MLP neurons of a small language model. Each row is named by its layer, matrix (gate and up: input weights) and neuron, and shows model dimensions 192-255. Each number is 50 + 12 x the weight over its row's rms, rounded and kept within 0 to 99. A neuron's up and down rows have the sign that makes its largest values positive.
A block is one neuron, or neurons of one layer that tend to fire together. Before each block is what it responds to, as a language model described it from the Wikipedia text at the highest values.

Description: Mid-word subword fragments. Short word pieces in the middle of longer split words, often names or technical terms, such as ys in s-ys-tem or cr-ys-tals, ig in tw-ig-s, st in Seba-st-ian.
L5.gate403:34 47 21 47 42 48 42 25 62 36 43 61 62 40 23 38 14 54 61 74 29 29 65 40 40 82 53 61 58 71 60 43 66 34 54 54 75 52 52 59 59 24 64 66 44 42 37 27 56 34 50 52 58 53 61 46 43 59 54 40 56 39 35 64
L5.up403:41 61 57 54 79 53 43 53 50 50 30 39 75 71 61 63 58 26 38 53 76 46 38 86 27 37 57 69 41 51 62 65 40 42 44 53 31 52 52 31 45 36 65 36 56 70 61 34 43 73 67 37 38 53 49 58 33 58 72 39 57 39 27 51
L5.gate488:06 46 36 60 42 45 42 28 72 60 46 42 96 38 77 55 43 35 40 56 46 40 52 35 48 35 38 59 45 24 47 38 59 52 49 39 47 58 53 49 53 40 72 61 51 51 46 60 56 44 58 34 52 46 47 57 16 39 56 54 70 49 40 66
L5.up488:51 80 57 31 48 51 56 45 34 47 53 71 76 52 42 53 47 64 51 61 60 70 68 63 68 28 41 64 50 41 62 71 52 48 40 51 55 50 44 21 43 53 50 36 39 48 63 62 55 32 53 65 50 41 54 37 48 54 36 70 24 44 72 62
L5.gate495:47 38 66 39 69 26 42 61 45 30 47 16 39 42 47 50 18 47 35 49 54 55 49 60 50 54 54 30 48 58 52 53 39 50 52 55 72 60 40 62 49 41 54 39 64 48 56 34 48 26 57 42 26 38 62 63 34 50 57 64 68 41 49 55
L5.up495:51 66 45 22 53 39 47 44 81 57 37 51 21 48 57 62 49 47 64 58 40 56 48 52 64 58 49 35 70 59 45 45 69 62 54 39 45 42 68 63 66 45 58 47 62 48 52 41 40 49 62 52 45 53 50 52 55 20 61 44 53 42 34 47
L5.gate615:37 61 82 51 50 43 54 52 34 43 53 29 42 79 44 58 53 37 62 15 50 42 67 59 55 74 40 53 64 74 45 43 57 32 50 38 69 43 43 66 36 49 57 63 50 58 40 49 70 70 46 59 47 50 41 63 45 53 48 50 33 50 36 38
L5.up615:53 68 44 77 46 43 55 45 55 41 59 65 30 59 44 61 63 36 63 50 57 62 57 40 49 56 43 54 57 63 48 22 62 46 64 42 58 44 47 64 32 35 49 60 51 66 54 52 72 42 56 58 24 54 41 79 36 41 55 41 46 50 42 44

Description: Mid-word fragments like "za". Fires on mid-word subword pieces inside longer words, most strongly "za" in foreign names and words (Piacenza, Mirza, Novelization); also "ca" in dislocated and syndicated.
L5.gate110:64 46 55 33 61 58 40 62 32 30 43 43 35 52 54 42 49 49 53 51 43 37 41 72 65 41 46 58 69 41 50 52 57 35 46 61 57 44 66 48 48 56 53 71 59 49 39 44 45 57 54 51 42 40 56 43 54 39 50 32 31 50 40 52
L5.up110:66 40 76 31 44 32 46 55 57 26 47 47 33 49 41 39 42 44 44 53 42 62 41 58 40 36 42 40 63 31 51 39 72 46 42 51 68 68 32 49 57 51 46 53 40 52 26 42 54 53 64 56 53 69 48 42 54 44 37 34 53 48 54 56
L5.gate189:34 52 67 63 49 69 63 60 86 30 33 60 55 45 58 78 65 67 75 58 48 38 48 29 40 41 63 50 44 49 39 38 64 42 61 52 64 68 55 44 40 36 49 45 78 42 70 28 51 33 56 56 40 49 49 62 46 55 42 39 46 45 63 57
L5.up189:29 45 63 52 41 85 55 66 73 50 50 46 40 63 65 55 64 52 56 37 66 46 39 31 42 62 50 63 21 52 23 59 49 38 54 47 40 39 62 39 41 21 46 39 67 62 67 44 66 59 62 58 43 61 30 46 72 50 72 57 50 56 55 38
L5.gate436:45 46 46 49 52 53 63 35 40 40 51 38 57 45 65 51 46 52 64 57 62 43 50 47 74 38 62 61 50 19 49 59 57 28 35 50 39 37 52 64 30 34 42 56 47 46 46 70 43 51 44 31 67 69 40 56 51 41 50 36 66 44 32 48
L5.up436:52 56 48 53 61 65 44 55 60 52 55 48 24 39 54 46 41 43 47 55 63 34 48 73 50 43 38 50 73 62 43 45 39 33 44 78 56 56 51 56 67 55 61 78 30 41 52 38 55 34 71 50 38 56 60 49 42 66 52 24 45 59 69 30
L5.gate444:34 77 62 60 39 36 31 57 49 50 59 33 60 46 71 43 42 42 66 44 58 61 62 52 67 46 76 74 40 38 50 46 43 65 65 55 29 38 28 57 67 49 56 41 45 39 47 55 51 70 58 54 32 68 58 42 27 59 41 48 54 37 52 42
L5.up444:51 43 67 67 59 58 51 59 73 42 47 63 41 60 58 57 49 43 34 61 62 47 33 51 26 58 60 46 52 61 61 68 62 38 58 57 68 43 84 43 30 43 52 34 46 34 49 44 43 43 37 68 76 60 44 47 38 52 38 41 48 42 43 83

Description: Attendance header, word fragments. Attendance column headers in sports schedule tables; more weakly mid-word pieces like ine (Pauline, cinephile), table numbers (53), and work.
L6.gate537:37 64 46 74 57 50 09 53 56 91 68 44 54 54 58 52 42 65 55 47 50 48 46 55 38 43 54 31 45 51 60 57 65 47 52 60 39 37 61 47 50 40 35 46 49 56 32 66 44 49 46 48 49 49 41 50 74 51 46 55 53 71 41 51
L6.up537:55 60 40 52 50 51 17 42 53 33 45 39 40 27 51 54 33 53 69 48 45 39 55 38 53 42 44 48 48 30 33 45 42 46 59 51 56 49 45 51 59 41 46 36 66 52 33 57 26 39 49 50 51 28 22 48 65 69 57 43 49 61 56 38

Description: Apostrophes and draft/name-ends. Mostly apostrophes after names or nouns, as in College's, Tam's and You'll, plus "draft" in sports or military contexts and final "f" in names like Arif and Yousef.
L5.gate30:48 42 52 42 55 57 46 50 60 47 55 43 59 43 57 37 55 35 31 48 47 78 57 52 41 59 56 54 46 59 37 24 59 53 48 39 44 59 77 31 49 31 50 58 50 64 44 44 47 44 55 39 59 44 46 50 52 42 43 51 58 49 42 55
L5.up30:45 54 49 56 59 43 58 36 37 47 18 47 59 41 58 35 55 43 37 45 56 43 37 44 43 72 47 62 41 61 36 41 62 55 44 25 48 51 72 33 64 48 55 52 27 64 36 39 61 55 68 40 62 35 37 64 52 55 41 33 58 32 43 51
L5.gate155:57 57 34 51 45 36 47 29 77 45 53 63 44 50 54 41 48 63 70 48 36 52 43 37 46 57 57 45 55 61 35 68 63 55 44 61 40 35 56 56 58 56 68 57 30 50 61 59 58 40 55 42 66 57 70 73 63 59 69 42 64 48 28 50
L5.up155:66 71 49 68 48 49 45 49 49 52 56 75 46 33 35 54 58 52 77 52 40 47 62 37 54 49 31 60 51 40 52 49 55 41 48 61 31 42 41 36 50 38 34 57 44 62 67 39 51 53 78 64 53 59 58 62 55 55 55 55 30 39 42 50
L5.gate357:41 44 47 62 69 67 40 61 56 76 43 65 46 70 53 40 67 41 46 47 39 48 55 52 35 41 50 47 69 67 75 49 31 59 73 52 64 65 56 52 57 50 42 43 70 53 50 50 43 50 34 49 72 47 63 63 55 45 54 55 50 55 38 28
L5.up357:63 48 34 42 47 64 60 42 62 69 61 50 39 40 55 43 45 55 56 44 53 45 48 48 46 41 52 61 40 66 43 34 39 44 61 38 41 63 40 24 59 47 49 52 33 40 70 72 43 62 41 60 45 42 44 41 48 66 55 59 22 53 59 83
L5.gate591:39 42 41 44 53 37 51 33 47 68 39 48 47 62 42 35 68 67 65 64 61 35 48 48 52 41 46 40 68 50 36 35 47 40 47 50 36 27 62 43 60 52 29 49 63 48 73 21 58 52 49 56 28 62 74 46 54 58 55 54 33 56 67 49
L5.up591:45 19 56 53 51 57 43 45 38 49 70 44 36 67 75 32 56 69 63 68 46 31 62 64 32 41 48 57 53 49 41 51 39 29 75 57 47 18 37 34 35 29 34 64 68 50 55 54 36 66 59 57 47 69 40 42 53 66 50 50 56 59 60 57

Description: Mid-name word pieces. Second or inner word pieces of names and uncommon words, right after a short first piece, often in tables and lists: D-ave, Ed-ua-rdo, Inter-ce-ptor.
L16.gate113:80 59 61 39 35 40 38 55 56 65 45 39 45 61 51 47 61 50 69 47 49 41 60 42 44 39 33 57 48 62 26 73 63 34 59 49 48 50 55 57 44 59 51 60 57 47 45 58 39 38 64 45 58 48 32 29 35 61 50 62 29 30 49 24
L16.up113:56 72 49 61 38 68 53 52 52 69 56 52 58 53 39 47 51 56 51 59 44 36 71 36 49 62 44 55 36 46 52 71 47 38 44 46 44 43 60 50 49 42 48 30 52 34 53 50 52 40 77 44 62 48 53 38 30 48 63 36 31 62 58 35
L16.gate166:63 37 49 17 51 46 53 53 57 52 64 42 49 66 45 48 60 46 41 66 49 50 46 41 50 39 66 66 38 50 51 32 55 52 46 56 41 50 51 52 32 72 39 47 50 43 60 52 44 66 42 33 60 39 54 28 25 43 52 35 30 60 49 48
L16.up166:71 56 55 44 56 63 59 50 61 49 44 38 61 26 58 56 43 71 86 63 48 68 64 36 53 54 46 66 53 43 48 59 65 38 47 37 45 52 32 44 49 51 62 58 37 42 61 61 53 43 65 50 63 45 58 51 38 71 53 42 22 16 58 24
L16.gate378:46 74 21 45 56 64 55 48 43 59 57 45 46 31 48 54 64 56 58 52 43 46 45 41 43 63 58 52 45 44 36 30 41 52 37 45 56 35 22 47 23 48 64 50 62 44 43 56 50 57 56 25 60 58 51 58 55 47 71 49 19 38 37 14
L16.up378:43 43 65 52 36 43 69 50 72 57 89 72 64 86 40 45 50 48 49 64 42 53 57 55 29 34 37 40 24 69 46 44 43 39 73 57 50 48 48 69 53 65 59 54 52 47 65 49 75 52 52 36 54 44 65 34 15 54 29 63 52 56 41 30
L16.gate532:49 63 50 47 55 44 51 56 69 71 60 41 57 56 55 51 33 53 62 57 65 45 50 49 39 35 51 62 44 57 32 64 64 46 58 48 53 53 64 61 49 68 60 38 73 57 59 46 71 37 56 49 83 51 37 37 33 46 39 60 21 39 65 14
L16.up532:70 66 64 51 39 59 48 63 59 61 44 52 51 63 57 50 69 56 67 70 46 41 63 32 61 46 49 75 44 56 36 63 49 38 46 50 39 31 51 48 43 39 48 29 69 40 64 65 67 41 70 34 64 53 63 43 25 68 50 46 10 50 42 10

Description: Name endings, citation punctuation. Word pieces finishing personal names (Gra-ce, Bry-ce, Mon-ique) and periods or closing parentheses after years in citations and birth dates.
L16.gate138:51 61 59 44 36 56 51 48 45 27 27 40 56 76 59 65 54 57 48 58 37 47 42 35 55 63 45 47 46 45 52 55 64 39 56 58 48 59 63 48 40 56 43 37 63 52 58 53 56 36 75 47 43 31 33 65 56 43 57 63 35 78 43 54
L16.up138:62 62 71 49 43 48 58 50 44 56 35 59 30 42 59 32 38 48 72 74 35 63 56 53 44 46 78 58 48 46 48 55 64 67 59 55 65 44 41 60 61 40 57 35 42 67 47 58 36 56 71 46 28 57 83 69 34 44 63 60 49 57 47 54
L16.gate164:39 39 58 73 29 60 57 73 47 36 51 46 69 59 27 40 52 35 45 69 42 52 52 51 48 60 37 46 54 57 68 49 50 46 50 44 30 55 49 51 46 57 50 85 38 47 44 50 45 47 46 48 58 43 39 34 70 55 37 39 69 44 38 46
L16.up164:52 49 58 42 51 38 42 55 58 54 60 63 47 58 52 68 45 42 42 57 71 60 43 57 34 40 45 51 64 54 61 46 73 31 50 48 73 56 72 48 46 57 53 68 52 46 43 50 52 51 54 47 08 67 46 45 70 53 51 55 31 38 62 39
L16.gate417:57 31 48 44 60 37 65 73 38 47 38 42 40 44 31 52 50 67 38 58 45 53 26 38 48 56 66 22 39 45 54 33 40 68 42 48 20 54 50 49 34 51 38 73 36 69 52 57 46 40 69 37 59 44 50 49 52 52 25 32 33 78 42 54
L16.up417:30 62 57 26 34 51 60 38 51 65 41 62 61 39 51 50 43 68 46 62 53 45 40 49 25 78 64 45 59 61 62 51 51 59 43 51 55 81 49 38 62 59 52 43 45 55 61 35 61 39 50 51 59 34 43 41 41 49 64 82 61 50 46 46
L16.gate466:54 47 62 79 31 51 57 56 42 51 40 31 69 43 71 60 44 71 52 52 41 47 61 44 57 58 42 54 42 31 52 51 53 40 41 50 73 61 32 32 46 44 56 75 36 44 53 49 58 34 44 26 55 54 59 43 42 67 72 43 35 30 44 62
L16.up466:45 44 52 54 32 47 48 54 48 62 56 26 81 40 59 46 53 73 59 46 45 31 41 18 43 54 78 51 53 40 39 39 44 61 56 46 58 66 30 42 53 47 63 69 36 64 46 43 48 45 49 55 17 45 51 43 67 58 62 56 35 33 44 79

Description: Token after a name. The token right after a full proper name, mostly possessive apostrophes (Ellis's, Garrard's), also commas, "has", "of" following names.
L16.gate3:54 47 62 54 52 41 56 47 29 49 28 20 49 67 39 53 54 64 49 81 59 36 51 46 63 53 56 30 52 63 67 44 90 64 29 44 68 31 37 36 56 56 25 52 59 53 44 66 47 52 43 62 37 42 49 54 39 51 50 42 50 57 21 36
L16.up3:47 26 32 70 58 59 65 63 56 59 41 40 35 64 58 60 31 69 49 53 50 35 49 57 87 54 55 44 61 52 58 56 61 56 39 52 45 47 40 51 31 57 63 48 56 24 54 58 54 70 54 65 28 50 28 45 37 48 26 46 46 46 32 52
L16.gate61:50 62 47 41 43 40 47 41 38 59 44 50 44 51 59 69 42 55 39 41 57 57 40 53 64 44 45 33 39 71 68 51 49 70 54 53 52 40 16 49 38 48 40 44 36 52 73 29 48 43 33 45 44 46 44 59 50 43 59 36 50 57 45 51
L16.up61:54 62 45 48 47 48 44 55 46 38 30 44 49 76 44 52 43 46 43 41 45 51 26 59 63 35 54 17 45 47 63 57 47 66 39 31 56 62 47 69 50 56 38 25 64 42 54 65 56 53 52 78 53 53 26 28 29 59 53 28 46 45 38 33
L16.gate330:48 55 37 38 33 33 62 84 40 43 17 59 50 53 54 70 47 40 43 69 64 59 47 31 69 73 55 40 61 65 54 46 49 66 35 47 39 37 40 22 68 59 28 51 53 53 69 49 56 28 51 47 57 39 31 44 54 36 39 50 30 69 47 29
L16.up330:55 51 41 48 40 51 66 45 49 32 37 36 57 83 48 44 52 57 36 55 82 41 39 70 74 40 47 47 50 57 56 46 61 48 40 57 62 68 56 64 30 31 55 49 54 36 51 58 64 51 09 53 48 55 43 10 39 65 52 28 49 46 62 49
L16.gate529:71 67 49 53 52 49 28 71 30 58 42 25 76 66 31 64 48 56 35 66 52 37 39 58 28 70 37 56 34 42 40 42 52 65 53 40 65 51 52 60 34 67 39 58 71 76 49 47 33 41 43 48 46 43 50 49 49 64 69 58 48 34 52 20
L16.up529:66 56 44 54 64 37 59 90 45 58 52 40 52 22 60 54 45 47 53 50 49 37 50 44 35 64 44 55 52 73 49 52 47 33 53 24 80 80 61 59 50 52 56 38 45 57 53 56 53 34 49 51 41 27 51 58 36 49 65 41 63 36 62 50

Description: Speech and reporting verbs. Verbs that introduce reported speech or claims, such as stated, says, reported, wrote, usually before that, a quote or a colon; also weaker word-start fragments (prov, immig, explo).
L6.gate646:41 48 30 45 27 53 57 57 53 68 57 39 44 59 48 54 37 58 39 43 39 73 26 59 71 76 54 65 68 63 46 39 49 54 63 50 44 42 64 36 67 33 50 65 31 47 50 53 45 43 56 54 36 42 52 63 42 60 58 36 50 59 47 41
L6.up646:40 52 24 26 25 60 53 52 47 71 53 47 40 55 54 57 45 68 34 41 33 56 34 60 74 76 47 53 77 62 50 39 53 58 69 49 52 44 43 35 59 39 38 67 25 50 54 47 44 45 59 54 41 45 46 58 44 64 53 36 52 54 53 48